python train.py --num_hidden_layers=22 --hidden_size=192 --num_attention_heads=3 --num_key_value_heads=3 --head_dim=64 --intermediate_size=512 --vocab_size=2048 --hidden_act="swiglu" --norm="rmsnorm" --norm_place="pre" --norm_eps=1e-05 --positions="rope" --rope_theta=10000.0 --rope_fraction=1.0 --qk_norm=false --attn_scale=0.125 --bias="none" --tie_word_embeddings=false --parallel_block=false --extras=["capped logits"] --init="normal" --init_std_qkv=0.0351 --init_std_o=0.0436 --init_std_up=0.0503 --init_std_down=0.0503 --optimizer="muon_variant" --learning_rate=0.00659 --lr_mult_up=0.969 --beta1=0.95 --lr_head=0.00603 --max_grad_norm=2.0 --warmup_steps=200 --schedule="wsd" --decay_fraction=1.0 --decay_shape="linear" --final_lr_fraction=0.0 --batch_tokens=16384 --max_seq_len=1024 --doc_mask=true --train_tokens=190700000 --max_steps=11640 --dataset="wikipedia_en"
MLP neurons of a small language model. Each row is named by its layer, matrix (gate and up: input weights) and neuron, and shows model dimensions 48-175. Each number is 128 + 24 x the weight over its row's rms, rounded and kept within 0 to 255. Numbers have three digits each. A neuron's up and down rows have the sign that makes its largest values positive.
After each neuron's rows, "fires after" lists the tokens most often just before its 100 highest values on Wikipedia text that the model never trained on. A number after a token or word is its count.

L7.gate420:120112120108132120125117174167133101107112129117149135115095130142154098101132124141166115166066134107149149111136108174147143152099155160142124161116097097109147138138147125097106104075154104145111156145120155191143154157123122082093107127121158111119139180114096135115139114111082140113136145137104142112189175108183104110135119145126122126140103107160128163114144144112163133152152
L7.up420:130139173181123123121123187132143124092108125108112120109088144123144142135153115094125139124109137140100147139128122135105103098119110079132096168116121096133131140127171150143175137120157118132099121129115128115147175144094108136166175140136132139112122130136139134130063128111148138108135098132115105090120105150146179154109114132137106135133094178140121104103169081159101137128141
fires after: " D" 25, " d" 17, "in" 8, "D" 7, " C" 5

L7.gate308:070099095111103148113155115114146124137183129123144157157141125111090148125134124084121144097125092093115143116135132117111106113154076102151093086154152158159082143151144087117136134109131111153133100132071098124088099117151126124109103150155131151064146140148119107122134101132139106150148129103153162174126072104100127102113106138121133147131133165141125097126154149094119111174163
L7.up308:120153139121162098090158124145139119101144120117134103128101126113170134107124082163128102107141127097106144133104115126112142088165143142126142140097090123130156162131133114152157130157130174087147151135103119079122110133188121104126143184136165139117119071109126106135111108133131115112082134138164166091097192173087127118121136140095096086133089138129118164110096144139122151090139
fires after: " T" 22, "qu" 18, " S" 15, " t" 10, " M" 6, "v" 4

L10.gate18:088134122113119104119110131123109100129159134133153095094172126116160156129135135094175152108143120100181136103098119114110123108131126112129098158116124139111124083099101155151167083063124117097155161158142150136116141124107170112061158133143122091155137112086105118042135138117144130128130116145105130131120109083161117100155125099152149131141112160129107170118152139123132152130133
L10.up18:088128145106108144125106137118138113117133101137148113112160097133137158171153140099137095118108116103164156153138170096148147095107125087120105138088152162121144125153116121143150095069107116091126163159070153148147143104134130123076146105138114089070138134099151114071102131131133127157099136157121142118137101122132143125144106101154112137112171166147143157139180097129111131135079
fires after: " h" 18, " S" 10, " w" 9, " m" 8, " e" 8, " H" 6

L12.gate99:134130126126142165118106112141135159102132099105133109106148133118092122101115105125146123115119156135148117187100138128142113127114107142129165101148170130122157106105147114100124132185150142086134161111074127141169092142159147104121131116121106119073145122124133118145129124137124109124158111166125120119132134114050125170156085116117123137079124075129142137085166119124127152129153
L12.up99:159132129121116134141153123151138157137136098099114133140115126164127126130130110101162164113125119162123133093132142096079147121125101139159107138127199081093123103110157137110135151118154130156120099131105149119159159147108105116112118091128129119116117122162074113146124151140107115119154111117110116062102141124121114141174105142083120117146129147121129131091144081145095178108072
fires after: " M" 18, " f" 12, " F" 9, " ear" 9, "M" 7, " exp" 5

L6.gate235:140116144121127134151138129153109113140146117176086093101145141072143113153143158129118133134125129140137138133192176147112115157115147110103113173134122113104123119179067125130130124145113129146155161096124157161104161096130137143131094122123134159103108134128110125109141106117113142152087143122118149157125186092145145136096131120102142117131135162189119099174097138126100105147120
L6.up235:130131132102191144065144128088172118166160120098144132128151092147145135145160123139091148091116161141094099102148138113112124140165100169137154094143112152105117088137159087165117131120106125078133128124136077115083151121141080130162122126096178089129114130162086112120108132132135099097139129146128147129120129092094163119102157160158125121109151083103100138089141142109144133128116
fires after: " f" 25, "qu" 22, " p" 8, " sp" 5, "un" 5

L4.gate497:148147113120086124139158149131067096120131136119179144155175160133083126153103155162124105118148092178161114128155141124147118120100115101134104153172125126081101135160157159168095100143134125131165144103121161134138136115109165116139111123103134128118098115111121096140160171128167135093109085129127130169138154104100132128172115168173099123156130143130147132082113127104111097126120
L4.up497:114145118118098136139178126151078106123134125135174146172173162126110124157104132154130119119156100172153117118132130135143135137108113117137113158162117131065135157142137160175092111128140151124180153122133160124149141122093174111148104122103152137124113130123104101126157160121169143075096077136124137151108158110126160140178123167154109101148107127139144113101125114111108114117136
fires after: ".\n\n" 37, " |\n\n" 16, "==\n" 15, "==\n\n" 11, "\n\n" 9, " ==\n" 5

L16.gate190:105152099157107144125142143153144100102103116130144115109096120149132110148119107122114153152155091083133133146139115104109149166144093115151140137146113120146121140136124172111120127111151146107056134132105089146112117111068091096129129168130065101142170105117164121112087120115132104146139107148165134113085075084146111130102137158136091132147135104122130109140098164163134132136112
L16.up190:121136134150139118105099054120137108098145133171106105097129135114171129155075119165125109124077104171122133114129113106162107114120093127102143144120149133150186093143154138159134150089143108141133117124164150137111136135170145111162178116129166153106122131104134160083114103073120096119130151129118127177137143125109143136163162141148115146169099123133161124108116157153133182121128
fires after: "\n" 24, ")\n" 19, " " 13, "–" 12, "-" 7

L10.gate147:086099111165114085129124114151110157104130140154131138152090147129139137154165124128131117124109110103127160097126113163169127152127138101164135127131120101135105157142136146103131124116153119122116114153140149110145154074085133162137154128132157098132092149130124146124101111092118103156109113106165143100111099146121131133138152135149167102153128140205155155106139139142136082124146
L10.up147:124141133167119139122098133164152110096145135117159125097095137124165095112162104160083119102100161083140166086129163125137087178118114110130171184155144130143152114093084154079086123127132102115090105121136130097120126154141091156135112147127130083113099161117090107132122092098133109099155140123083116151130108109116154100162144122138137074163123130123147094148128156149161173132169
fires after: ")\n" 18, "\n" 10, "s" 7, "ed" 6, "1" 5, "192" 4

L19.gate482:102114121140133150124091125104157128083149079100120116130110137097144155126128150171134117144147147126122126119125089114149119132122137143144130119053181133069117118136124148111128137119074110136127133120130164126109167108117148083146137148157129130106146128117161124101167183109129183141154116132154105110105091116059085141123170121090169153100133098158087155097135131144159138150125
L19.up482:136112149132118123092145144133153128144157097128132089146140126155129123190103177129159124121114137140144127106151094083147152157110079126116132090116119090105113150121134163053102127127183156097139165103141110110147122130092133147095113179138133131097112102148157115125126161146133133091131121097147110109095153082129115110125122095150155130118110132181113106088096139097152134079104
fires after: " |" 17, "," 12, "-" 12, " and" 7, "\n" 6, " " 4

L6.gate188:114117126093130118118116110129127151143114121151131109131103097130113130061068130138095095147136146112111112147118164094132119097131118156098098144154164111149087146120103110065138170099147162162072156101090113090148124140114115094112140144107148127126126152122112110114103122143137100154166094126154107113123125141135142127130107142151124118106045116144128156127170131092139143143107
L6.up188:121080148109121114142105104151129141094121143127176154114116082190134130099087098158105132126130140118161145120112143072110164093123145149128091126160138120156095155139133090073122142123157149136107131150094094115156153158118108124127130156107119139133125101148088117082114117151080092168155106158112124074114131111108126117125160129133115133075090133138132152110163146103143121154103
fires after: " T" 29, " M" 12, " t" 9, " F" 6, " f" 5

L3.gate303:165135124160148120113104076121153141086132154114101123156104118138091203142161135122081154106128099140160133104131166125123120137156098080131135149100097130157119081132141145078118117133113120125114121141108161104152128143127110150137155128136124158138126085123129150143078090122123118117167169102151172157114129132156120119101138142130142129158146159131115109138130111139150115163124
L3.up303:070125127117100126136164100131130136144143125109122127127161152137143119138118131161165129120131113164069100128107099154129155104078096139135127116130123114105128140135121166090107112128141147112133135131148182105082140089123141133137081144177171095112123106122121130110164130123097090142108123122114128164143131122105129117126119088127146133153132115120102135092118109079148147129116
fires after: "\n" 56, ")\n" 5

L9.gate388:112156142132120151069112129117165117148145112139122115132200167106109152092088157162152184114152136157134096154143134135111131120131122118140127161135150139141125121125155124159135150105121078142180071116149108173117143121127141116161114143149151123110122151188128110116078137150102140120098119154180140123114140125165103140164155126108145141113147171137130123132111128141144151167152
L9.up388:151123109070121177113134123134139122159149124110116127147116072157135169128114114090107152106084123147157112170106144142087126139105192150099123147144144135137155122124112114123155154129141117101177063134116111145105155119116119143143148132093115116136114133113153165125156145128095155098154157127136141119179140140102125101098117113147106122119172128114099128082126112132140128142102
fires after: " s" 17, " t" 15, " p" 12, "qu" 12, " qu" 9

L14.gate401:097090104078188141133120141114166115107119169117111131150109134081101113155098091112105167127138153159123086121143137128129109114117102105084117125115143120125147143103126134137098148135088105102112109107155125157154149134125132129136131135174121129132136113170128148130163119090196131146122123145128106144083124135085125133071147162168142124127137069121150155124116119127138110109120
L14.up401:141081141151181115099140171127090119142149115127090111111119146135130147091105154143080146130143154165130172095112131137137126114138126148176116109119102165123103153114168149130112143156079117097146137183135090136138136122111108124123164120112150133106072110124095121125095162140095146101149139128124067117103108108148129162123069085149120158137124158135129116156143125129101166133142
fires after: "200" 23, "198" 15, "201" 8, " one" 4, "\n" 4

L10.gate283:111128148113134084145124148155130112119136134171097097160126132144138142164120138139145119093130150147097114103116145150121122058156144145089121080128128165078107147118100103115137147146108162117130181135101141102106112108168118098089169129127180110089106113135120129105151099098164130143118117180165065153100176171148114117137140106162080166165106105133136097115133115138109155139153
L10.up283:157120145118081111146144105121115131092140139099129158140125100117165123152138126158144113116108110116142170131136119113114120136104093138110163121120122139190125149140130122122059148119113123140130088149145127154176111143145130105095144117119158100164104144125109177155108109143155144113108105164128062140093135163138118135146106141123111170118111083153120131111124111147131143126139
fires after: " F" 35, " f" 28, "F" 11, " St" 4, "ul" 4

L8.gate375:103197147100117185149141145113146123131134170168145124130156123134117129089085138112126110160169117108178105123074132093162111075105146137101139143060136141102102194115132125107128148121117139151129091124101144125166131121137163107146115123156146085125103119108118102116147100161149104127109094124128111134125129145142157138108130119112113138091138154133114146148136177134121147157113
L8.up375:123129082136114096143126126149136143102125148121128142132119077166141151112111165168125108139133132114148083136111117124145130152077101086163136173092098109114120163052119151099121135127103141196137124136099148083107115128125148127105126144133136085130147109146148113128102116103127114126116096157104096136133178121146153104168137101101121156121105143124179125113149156110115143144119
fires after: " S" 40, "S" 32, " s" 7, "eat" 6

L6.gate374:085100104150120156130166105150116135151149158104128164116145151102141148069131107078081111104117089131101151139110108136102144183124152095117130059106108103132167133100132128127104130136133095136099142150096113121185142094111124137108119108137139113148126136149112131093154116144131103113163175117120151146135121112143147071142134142126144142113127162100114136101096120116114095139125
L6.up374:116139097159144140083155185152137165150129116069108122086060124143132117111165134125105138121144144088142127148140115147118109152136097074125152076094091106171119121086117120138098127127118088150077122151104115106168125159124135186128151113112152081156143124121159142164161144159145124129161129168116114141137124113155164098133137152117121124113129154115122138110112127143153128152120
fires after: "\n" 27, "." 10, ")\n" 7, "c" 4, " comm" 4, "ss" 4

L8.gate1:119126135111124149101126166121134112088137101113095151137166157141118172116120155155130125121117173118130104129098140163146167091155146099137101154127162162149128117133145118111094089098093102121112114129170136114106100115069122107155113148147176075138110130150137113136106120141163149164125137092156105183120164089148121167142120129161122149160122083145100119093102130158144099140122
L8.up1:088173165098150118133131102140131084114143122138085156148125120138125123135082132109129092113106140099124148100115124128157111118105116137112105136118132097116123126115130141127134160123103114126105139140129152115095155117105118116118089117163150141112103143114107084124134114152157130148090169135173141156088169138128101142094092134108112159121158130169100107132142110134124148117064
fires after: " F" 18, ".\n\n" 14, " All" 6, " (" 6, "\n" 6, " \"" 6

L17.gate332:127113096151138161120117101157144125122144140103139157160140107107127162127106123118155136130145131118153077077128131074126124133172158079125099111136105132134087115142075156129135172120095111141100110085139146142083126130169154114125133082170117079147146165144139120142147123092058128131143126137126150126144059133119110117114160120151122161126119128137103142091121129104143142115138
L17.up332:088143108122132139126176138136124121102122131146152103133121148085144146127125174128104098082151117123133123110119165143137140130161108170118089131119140115132151131196130153117108123161178145108092127131109112093175133094118099133122121135134152163132131127152126101165103119079131109084134152146144095149115136138119144093136112109141131148181093200132116082126111131139111166098107
fires after: " the" 28, " W" 12, " w" 12, "-" 4, " d" 4

L8.gate222:130098165118137115124123135099144156135071123087100106176116124115173144153144141103111157150186138107130130126121148122096133139119071110115168088116120140119148097144096139109095122180078132166120140088125110152113146106074129140113152153115128098108103107131118087150138111131112169152126157127159107154110139104167132176108107133147162120174135152110134134104107156164135133175153
L8.up222:133122129097120083091128118112139112151101163091115100117107084159129115136146109144156107149169137088130113149110126144100114068155137147129165141135099113115109095118096116090124124139113111138163132128124082136105155178099121135100147127144144106093133123143139107145136099134178152134104124101130142098116155088141120123141148123145130134101137167140132146062119139119148122146177
fires after: " " 75, "9" 7, " (" 7, "7" 6

L7.gate154:111106123115106130128160117166181124199101126130095122122135155125113133101132102137171125160190139110096142132130142173138117163103157158122137145129131161125160099152125119106114139124128085164139131122116157149121090099118132121131138112116137102165121155119159147099130112134100153117046128158174112130141130111134140134133135122138126155141153124134133161076121127141137104173143
L7.up154:126125159102103153085125108130148129205126097106087081141113107148137151120131120143138135161154131104146110122160144186123135156143182130097110106134140168096134134153097131104141109108107118164136117125094149135127114121124112111126141128078125137119164159124147122119159096141110143122063126120134129123132139112146122127105139135122123102115164115137141165102143123150140092208162
fires after: " " 47, "," 13, ":" 9, "." 8, "7" 4, "8" 4

L16.gate170:170122090160141144164158129119125144094131162135068113131092133077165138091119114115161111203114154079123118150160109152140122174162106116111123154114119140103149126154136136102103123124100107108141136110116109133147131158137139103090114106166118155102115129151138197145077139126099141103166152129156144133129166112154092118133134097127120146124112130167116113107106111170124101141093
L16.up170:141120119146137080164087121164179089108134099103104116156142108091145136130170117117101144143146153096109095112110123079157131133136147104131139122135137103151150108133112097139157146122084119151148150130090110130132113110122108135111162069140134141088153133143169139075114112136106114124141095108136165121159094115147145123132118116162137107180106117129157124138124113120144090164160
fires after: "\n" 23, " " 10, "le" 8, "D" 8, " d" 7, " Res" 6

L8.gate39:109180123179138099145144127090130114115126141106141085117118123133166154121149147104137123118133129149126178101129144119167122166145132112110178149110134131156127126120148102188137137129077119125091151146126147181138098159158166126145124143171103113182169135101139172113120119108124107137100175144133128162172102155137170103093151135116141145137115122123145154162136111129098090147138
L8.up39:118139158116135142150124105114158146119104105163163117109159120105098100121098155116167108099161127094108141129126128112124150123147107128142129114163112136145168144108104128158170157155099131119099114137117158118161190107172116108129133139131128123162168144141158101124160170133142104150109139102146132136206169111126122142118128160182111146092164117125143173177120112122122157115091
fires after: " |" 30, " S" 14, " s" 12, " J" 11, "S" 8

L8.gate504:118138121102124152115096131111125147142111102122125095123179145124091135156137114119156148155093122115145102105136097132091122113156125140131119159073120133091108098166131110148142125141125113141147114110100113136155120126126118168113186134109135089093077146098132147146088129106144091119161173097119181132113128135121138105151137108116141136135145129097137132117122152146132158122107
L8.up504:159144098117124177116115102127125107139131090139114140130140108103146134118148089137133136168098126133160127098147127120100140137151138098107096152110138136104098112115128164153130163143178106140124117128107084123131073134107148133101135103136143107089104117086128125153098060142180072117173153146134162113144146123144122097139125106111125124152142074148129127105100146157160117147174
fires after: " S" 40, " s" 16, " qu" 6, " O" 6, " Qu" 4, " Y" 4

L7.gate47:112174111091092126144094131126081130111127139116146091144130148113149141107111124145137098127153153082128148113120149132161151103144092118152158139131118115128128177125124152109117096135103173163152135136127140108129140095145148119147107127140143142142141107088162128128139069134128104093071124099151143121111119136138147104115147099103059096085139111137161144107113130125077147097102
L7.up47:095175125102109150143090134143094122114121128109117156131106162112123142086115113142142069132154150089117118102113135158153138099112107140142176132092117120164123173136106142126127106115101136155124099157123119149147147126146135123127066120136129116162144110109152128122162068135105127090064152127145173123108135124118180113117151129120090114085130133160134154151134145134096136121110
fires after: " S" 24, " s" 15, "ou" 7, "S" 7

L7.gate437:110135167160145099113132138124081117149154097103113139145130162106128132124147129122133142145107142132119159135092132117119113107080101137143102122150127121103154158132125138102099091151089098121153167116100114103136148140129123095138122101110131136098117146113118142125087112149135159072144129123142151131108146175119101141134146085152083157117121141119179145093116150154126131117140
L7.up437:099120151136148119152123138118117169146142097113129144127127183072118125134100138085128149116117087155114185143122142145128127120109109110146147128133123127126134141145148147139104111130071101135147145121114121123115123110083152104141130100115148128090141146154148146130111123159166164061156140108112124139119180131118120172111120138181085147137142148094148136161128127162139135143101
fires after: " " 45, " f" 9, " In" 4, " F" 4, " t" 4

L8.gate216:120168129104118087095162117154114123124101107097169103130127127187147147116155098133140156125149161117122156105087173119121151127157107146140096119108125101108091161147091160092091118128176157121113156088128090117135124100133147140131124150120155132119114144137138103138122140158130154136100158104171145122114061143120163117075151151105093132095136160118132141118140110139131126127087
L8.up216:148117144131086119106167127150135130135122133114140143103088113170130131129135106122129118142181128120120136128130116117139158121160168163145083109116138155115080137129097147109125145112138154122090100154167097089101135190099156140163088140084127160156151099098113137138130146140150161161127152094156176139144090126109137100088127122096108125099157166083149137131128092092157102103155
fires after: " s" 18, " m" 13, " S" 9, " n" 8, " h" 7, " w" 6

L6.gate26:051119097136171151110132129111079109175170107131134161139142080143135150175128128116112111110140143137112174101121124069106144112158121124113112094133131154102112125095157162136149107103111122145160146141100141120157166078134141131136140125137102141109099132137134111129136169161183151151139160110111078156115147124081176123141121113161159115130156143150136149177146162128110142147108
L6.up26:120120126125142152096139135125136119168133118130109142124168123140115154165164127146113144090132160107110140085107147102131135109178075163153115070127153138134121112147186120121118144117146114092134096114107089097161160130155096124154145119127164149124059125134124140124145149155164138167103092107144083131119125125104139124137153104153157105113133100120142110111108169068105137116101
fires after: " s" 15, " S" 13, " t" 10, " V" 7, " v" 5

L8.gate424:147122104141135149159127144100156114126142092136122126149078139129137113135135153102141130112136154065157142114136133157183154116117143120143120113157180145117077101160140122156093142132141148102112141139124163169118146129090146118119118097101122073115145167146097140149137128146104107178122153127159114172143116094142117165121167168139155172048102104137091133110155159093142080120140
L8.up424:146128113130169141128124171122162101163121140130131144131137118177110142122102126098177118193108150109094136138152147122160167092108110106135135095125145121125107098103139096151127131186134122076094162146107161128084099127137113164109115131145106128124119123111140155129131139139142111145094117131117157122114078106169100139130153152128171132116134124137122145142153127095102087088111
fires after: " W" 31, "W" 9, "v" 5, " C" 5, " J" 5

L9.gate359:107092078149133160167125110127133148125143103156103084134122075177192101149106127106101090140127130142113136137113138128140129135098133146136118150130121179086152162138154132140193117099158131157137108124154170132139175106096098124144178184160115118124156144121129125125129107153131140138141128141176118105094113134110154147104142113141095137083147116143116106137110102127128081099086
L9.up359:089098105108171107158155111138120129137120105192150118129106163156101119143109150099118096123125129149130116152117114139121168118126131111157148160110098107122114096099132130154102140092137153133110166175131150125113114124132139162135150123129089119137149159140143140123125148129116136152132124068081137152135098115135120109151158133173127157118100134138145106187131097100087143100137
fires after: " W" 20, " pre" 17, "W" 14, " g" 5, " w" 4, ".\n\n" 4

L10.gate241:156128106108131119162111147121150109111117157120132138125132125133147127135144146070166105081133177144108108102109146120125156127078146130149071153142142162122160087121168118133085178121135091130153138106124084111100126114118119138143105159097102113173128121079128128111166083124151166203160117115147128133148128141081133139152161152124126118116111073071119141104121135144137140147094
L10.up241:123084131145163113164123133132132125111110152125149127195154130110124139120121142093100149093168154116124113091111148143133132116114134144096127108156094125121139120123104153155164101121137118089128114142141111140124154092090139134141163145151151107133148111169113142103166125105077110178172133155161152148109116130128118126120072130109101115110097114133096180158178144133098138112067
fires after: " c" 13, ".\n\n" 10, "===" 9, "\n" 7, "==" 6, " \"" 5

L7.gate233:149147081142126131135102108111158101149125132081156141130138142112141100165151116089162096180170121123121124116129097145091144157170112125127162139112151166121149113136125099140118106174098111147110125090113134166112159076146132134140157152138099101111117143130143132101174147151102116095113127161184127107140148120101128153101154122136146126123167171166139177124147128146127130152185
L7.up233:124161106142157132147130112111157147132104126106152149113108135100168094162149113092161085153200095106120135113127114126105161159147080118132150120101148148145137101118127092118112106177098107164112087098124135149141122083133119131137144144137120097127126133116141118096177147146107146085124139104178124132108162110127132163075142110115129140123131163150175158121134138154126138114189
fires after: " " 54, "," 11, ":" 7, "." 5, "7" 4, "9" 4

L6.gate281:134105132143101123148118136144140169138096169131142136164110131107078153133190109115138140142124121104118078122133147153117137145137089099180110124136108170128143118134124163060121128153124154181114116088103105132103134128093155112131168143096078065131116153153176119134134124138143148137107148144156103123109126121167154127114176138143136165117132156116106157075150170177123162146134
L6.up281:155122145134100128145140117088133157169125124090154095145079133124113147142170108126146121149116127138116107120154131160102117118162094093126156147138130142117135103154093142064111137129116130168148096130074145063122132148104121147123185167100068123103142104161175151162143128106131131114119151163126130121114136117140151098123150122152134131121163164136117144099141148182094104170117
fires after: " " 32, ":" 7, " (" 6, "\n" 5, "." 4

L9.gate437:101181154131103121119169124105112155154115110123201171169176157130095141140166104092146136155132131093149160131135137113146150126138095143137118155133144153129080188111185127126132090130162146125128122152129096096110106129103137160142128115133133114114090108131158149147158112156130131155114126135156126131125119138158138114091155137144138113116169139124136120105121108113128154183097
L9.up437:067113132170142118141131148124121168095147145138167201150149167135124142132167150116146105164101138115147140130134108150142146129145106186129149166138145136098111168112079148091120113127116145129150131163145146113083092147107122143103113104104147126104067133176121094160198123136090151105092106163148106119125157139145125126128150141117117135154121111135126139160115107109124132126138
fires after: " s" 34, "S" 18, " S" 14, " st" 8, "om" 8, " w" 6

L8.gate286:120161075116143148136138131152144108138137130140165077135145127126150124128124103112149126128134155093150141152114101141150094122168077123145103138092140162133118177104167099095153187097098176151155140144103134109108113126167137072097118116161098124156094127127139146109143136124154168149111153127150115168130139119132122142063148072121107121082144162115133129117078158146112099135155
L8.up286:113157141132109106167118123127078102122130124152151122106177159115118158151135120172144125124154170145142142120127113146156134140146112079115153095124121118132094174102138171136145138122090128167146143161135146122107150136119120100111128130181123118142095124104106107121137189163185169098087116128141131183146128150162133169169152130131131123174141125093153141106092143116124146122131
fires after: " S" 48, "S" 14, " s" 12, " U" 4, " O" 4

L7.gate477:159126106124141171145102158113140132116164170092117143112139148117113099138136181125142131115114149146105135127125135116102134122108136105131137102138107113144092079157106195111169130099129133162146116091111148106096125110120154138185145148126097098128155121138137104117145092126118169148133137081104139151152062124129119078154147146155152141137148173148178091104135113152116136089161
L7.up477:118137126152116116088130154116119127128099138111128113157117149167108146146147136083118107152104147104129137102157102109134115120093092122111091131130122141140148162116113161114101180080118103126153094133124154146153142119102160135079120133144115096110104161127104123151092137101118122149115120157143182137124178093133141144129127135201140150171126113064100157147146119133134109126069
fires after: " D" 28, " do" 12, " re" 11, " d" 10, " B" 7, " W" 7

L10.gate5:080134143155107180091128132128146131109109084153136091178112138164095118160203105111136129123169157120112102117100092117105131149133173125086118146117121128097119105142079079134164164124120126109098110145143133101145142102116177139142166106130138128139111124125148146158106138142096113115122151157132148120148153115137101166118082153134135127127131129133099119121153094159146122142120
L10.up5:137117136147133111130129163089122127146162108145147125141132062150118131132153111120136152156090127165129136152112117104171139150129154119113115164086115150111095139164118110137145148184134117138099126182105093133101102144135140135138098129114117093142112116094162163132143145114102131172160143134135172124160080111139102158109087140075122146147146122141189149076120154151168142153127
fires after: " s" 16, " S" 13, " c" 9, "qu" 9, " C" 6, " N" 6

L12.gate334:102169150137078136100150151127167152134110111121112118127109143129137121142132132133176153108129107132120095129124091161117136132096119084115101126177131155108118136148146151122077126145092119124077087117131145123120112119153101148159126143132170139177139125145130090117144113158147117116110141144109158138166140127100112100130157142108087116144144097144138122120183144110092144141113
L12.up334:115126118143120123122178127136147064156096081080134144098151094140097108163115130114157107164122152094129097145128113103084162099113142132121168078133169145121111101125129116164102132168103158148129098122133120084113124156137144140134120153134147124100136148132124076134081131142124120144153142110139106134149114151077091089143141154099163111159132122080076118125136190123120121159132
fires after: " m" 26, " min" 9, "m" 9, "ot" 8, " /" 7, " M" 6

L8.gate440:105099166140106172123147115125082114140131169141143114109182125124080147136122110186124128086084148150157150135112112130127140105111105176143111121101153101141117129109115116111134119159146159104155173132110130098132148124129122100086118152111160141115096107102096138138105106130135150167135119138139145158121138110128118080158102089134148145148088122146173142132139149109165135122167
L8.up440:114154124125141158101144132129080146113102147115153115132133132078149137212128122165113122123141107139137131110162145138136114123114128139141130095113134112149121135159093110176109118105115127118158127082125089118176125108087120098143111138117125122145087105099080153139118089111151120140135134146143166144136154119109139134157154103152136145133161139117141163157129151135124126140149
fires after: ".\n\n" 43, " F" 13, " f" 6, " Y" 6, " O" 6, " |\n\n" 5

L8.gate400:118156113096111154111131119135191127108134133138117111126139148101133131166116077074133124111142152112147137139135131102115134089120102112118096106147122145190081117134117140115138122182135123145119127066133149149159160172142166120122108104118126139068151131118094143114145163116131126122141161124165142112093133108135152115134135086160147145139109151155107132158097125097162092109122
L8.up400:088132103087143130076123117114144132153155176149156122106137100108128170128118125139113146098109134071094130085097134134129125112172119109147156150152124129163107110130127111133130140104151102099152085146122107114108114098079105138129111114140128107119122089119165129119156140124155083117159119125135109109143147100080093167142110087110160106100116117133153145099163175088107159128140
fires after: " M" 27, " m" 9, "iss" 9, " s" 8, "M" 7, " S" 7

L7.gate493:099156111127111163153122150158152151111164152151161134120166185133109160156074105114123123088133147130105089132124089082127117085138116154092115122135123140118133124141128130139090124145122133106134154125129158129136158135123127118101141130140126139114141129138066099113132101141130107127133126164165165086140119118125119114146155133147091132101115058167103120169192132152136160152123
L7.up493:116127183115109136157136170119133100160109138140144151133161108109073124144062123128145154073129101093110091170122093113089145074151116151105107090185154148151108111097118135119141087133123117111169143121123103136163146121132112147152150151152168100133150104150138146129169102149120088115141119160127175119147105091138125132117109148129129123138113109150110151145160118106158156161127
fires after: " F" 32, " f" 14, " s" 7, " S" 6, "F" 6, " M" 5

L7.gate348:125190172170134121103128147169105123105081094097118130128093133148094101096118085145096119153103153127139128134064130166117126097083138159084141148125174088096125099122108141132102116093168125152154108143119153114127113146093136130085117130139140119119122148106150102099120095148127090120121135123139164141106128119149143132150088083136116119138106166150097130065159141120122158139145
L7.up348:110163134094149113057131157151134106138124127098108117105148130173108156119128131131154130137109133107127107139114116129097154127126098079130186156159128103124149088130169148155133144089111151137116085116074113103147101142117131169091111118119129092121105130110124104134109111113080121129155149118152135130083135142131075113195114121144173140151115120112106114089133134108125139134112
fires after: " m" 26, " M" 12, " d" 11, " D" 10, "M" 8, "-" 6

L14.gate103:146107120136128120179124071114174120061121146115107146130116149139110118101110084137120174143132147122111133118097101106149187111110088082168100151100126117129117145128158153156127149089163142138166106125098112149089124099129101155158134144144112125131144114162143133109092074116135130092185141137118111131152114125117142109091147156107156094125139116178110110105131137089168153131144
L14.up103:145103133152155162097101100102129095133155117138149148093108178147119119137084145137125119117122119158111140153113141125112106132153108142130128086080130092153108144063142122088127150084143187145089149145116175133074105141100160152155143133131159166137100144100134109140120162144127154135168116133138097121128140130154138131104153112091156123118126111142103168120137136097150125134094
fires after: " " 43, " a" 18, " Con" 7, "-" 5

L10.gate444:101133131164104076154142123100157115131114128125144131171147129134165102115121093134155129158098159135163130105146163097122160133101115142136153133104135151129103131127126070097122098101128137123151121145136136160150128152120127117134102171158100091172107112121111125091112145165124123124106114121094076101139106130161140156122121136131121139092135120115122145133183108166148122123075
L10.up444:104129121144168129140127104085132190098124141155117132122140117103111142157122088200144118160113105107142138137100133134135127154123119121136137131116098121131139158089142113149167135139142140102170127176082125101117153126122168114105076104126143146068154122129151134105136132126142090158087079131184145114128128141123122178140112116163076141107145158132107133146150118102136141124132
fires after: "S" 14, " W" 13, " H" 12, " S" 7, " s" 7, " O" 4

L10.gate313:111152145118104116141161156112155116125135147133113113157157144154132141118128128085175122110163166131125114132124138131143114111130147189099112128192144101117113135119108129117099159170117159111110084110125133148147137114081142163152097095098117099115114153110110081124138128122131118119103112089128123123101099130143118134166109096129087146136119123090098136086160179124087139126169
L10.up313:123149120108132076121066109117117104156119116124120125097154108102133172108161144116121084110138098140158139105129156064147143093091134129168134108184159148130095119118155160078103147115163122121133128140132139066122087166096127159163130113131140143128117120118105153122137137131118133130092122106140160113118105125118115149138122134113159127117126125141113142116161123095088143144129
fires after: " M" 28, " B" 12, " m" 11, "M" 8, " b" 6

L7.gate364:105099152144127076155136144149112143108133126152160076106132123161112096101104098108143137140118131138135128132123153140105150100145145077108104137142190108117109143111149153096084133147146158141147130107128109107134130095128124117112088165141103107119119114168108107100138150108148133137113123152128145124129122121138072078130154125105107138125173176135131138086154118179078132105093
L7.up364:128094102119144084162158102139123091112138087139129107088149130146117107145111124116139148119118116134115122122117147089119151058145105126105105154166161119090106099122140139118088159168148136141155146106132113093119152114149110141134100128138105161110134098151147123091134159143133126150126112121176136143137179112123092102113140101135131132124161177123122131123126128121085145109095
fires after: " m" 23, " M" 16, "^{" 7, " sc" 6, "op" 4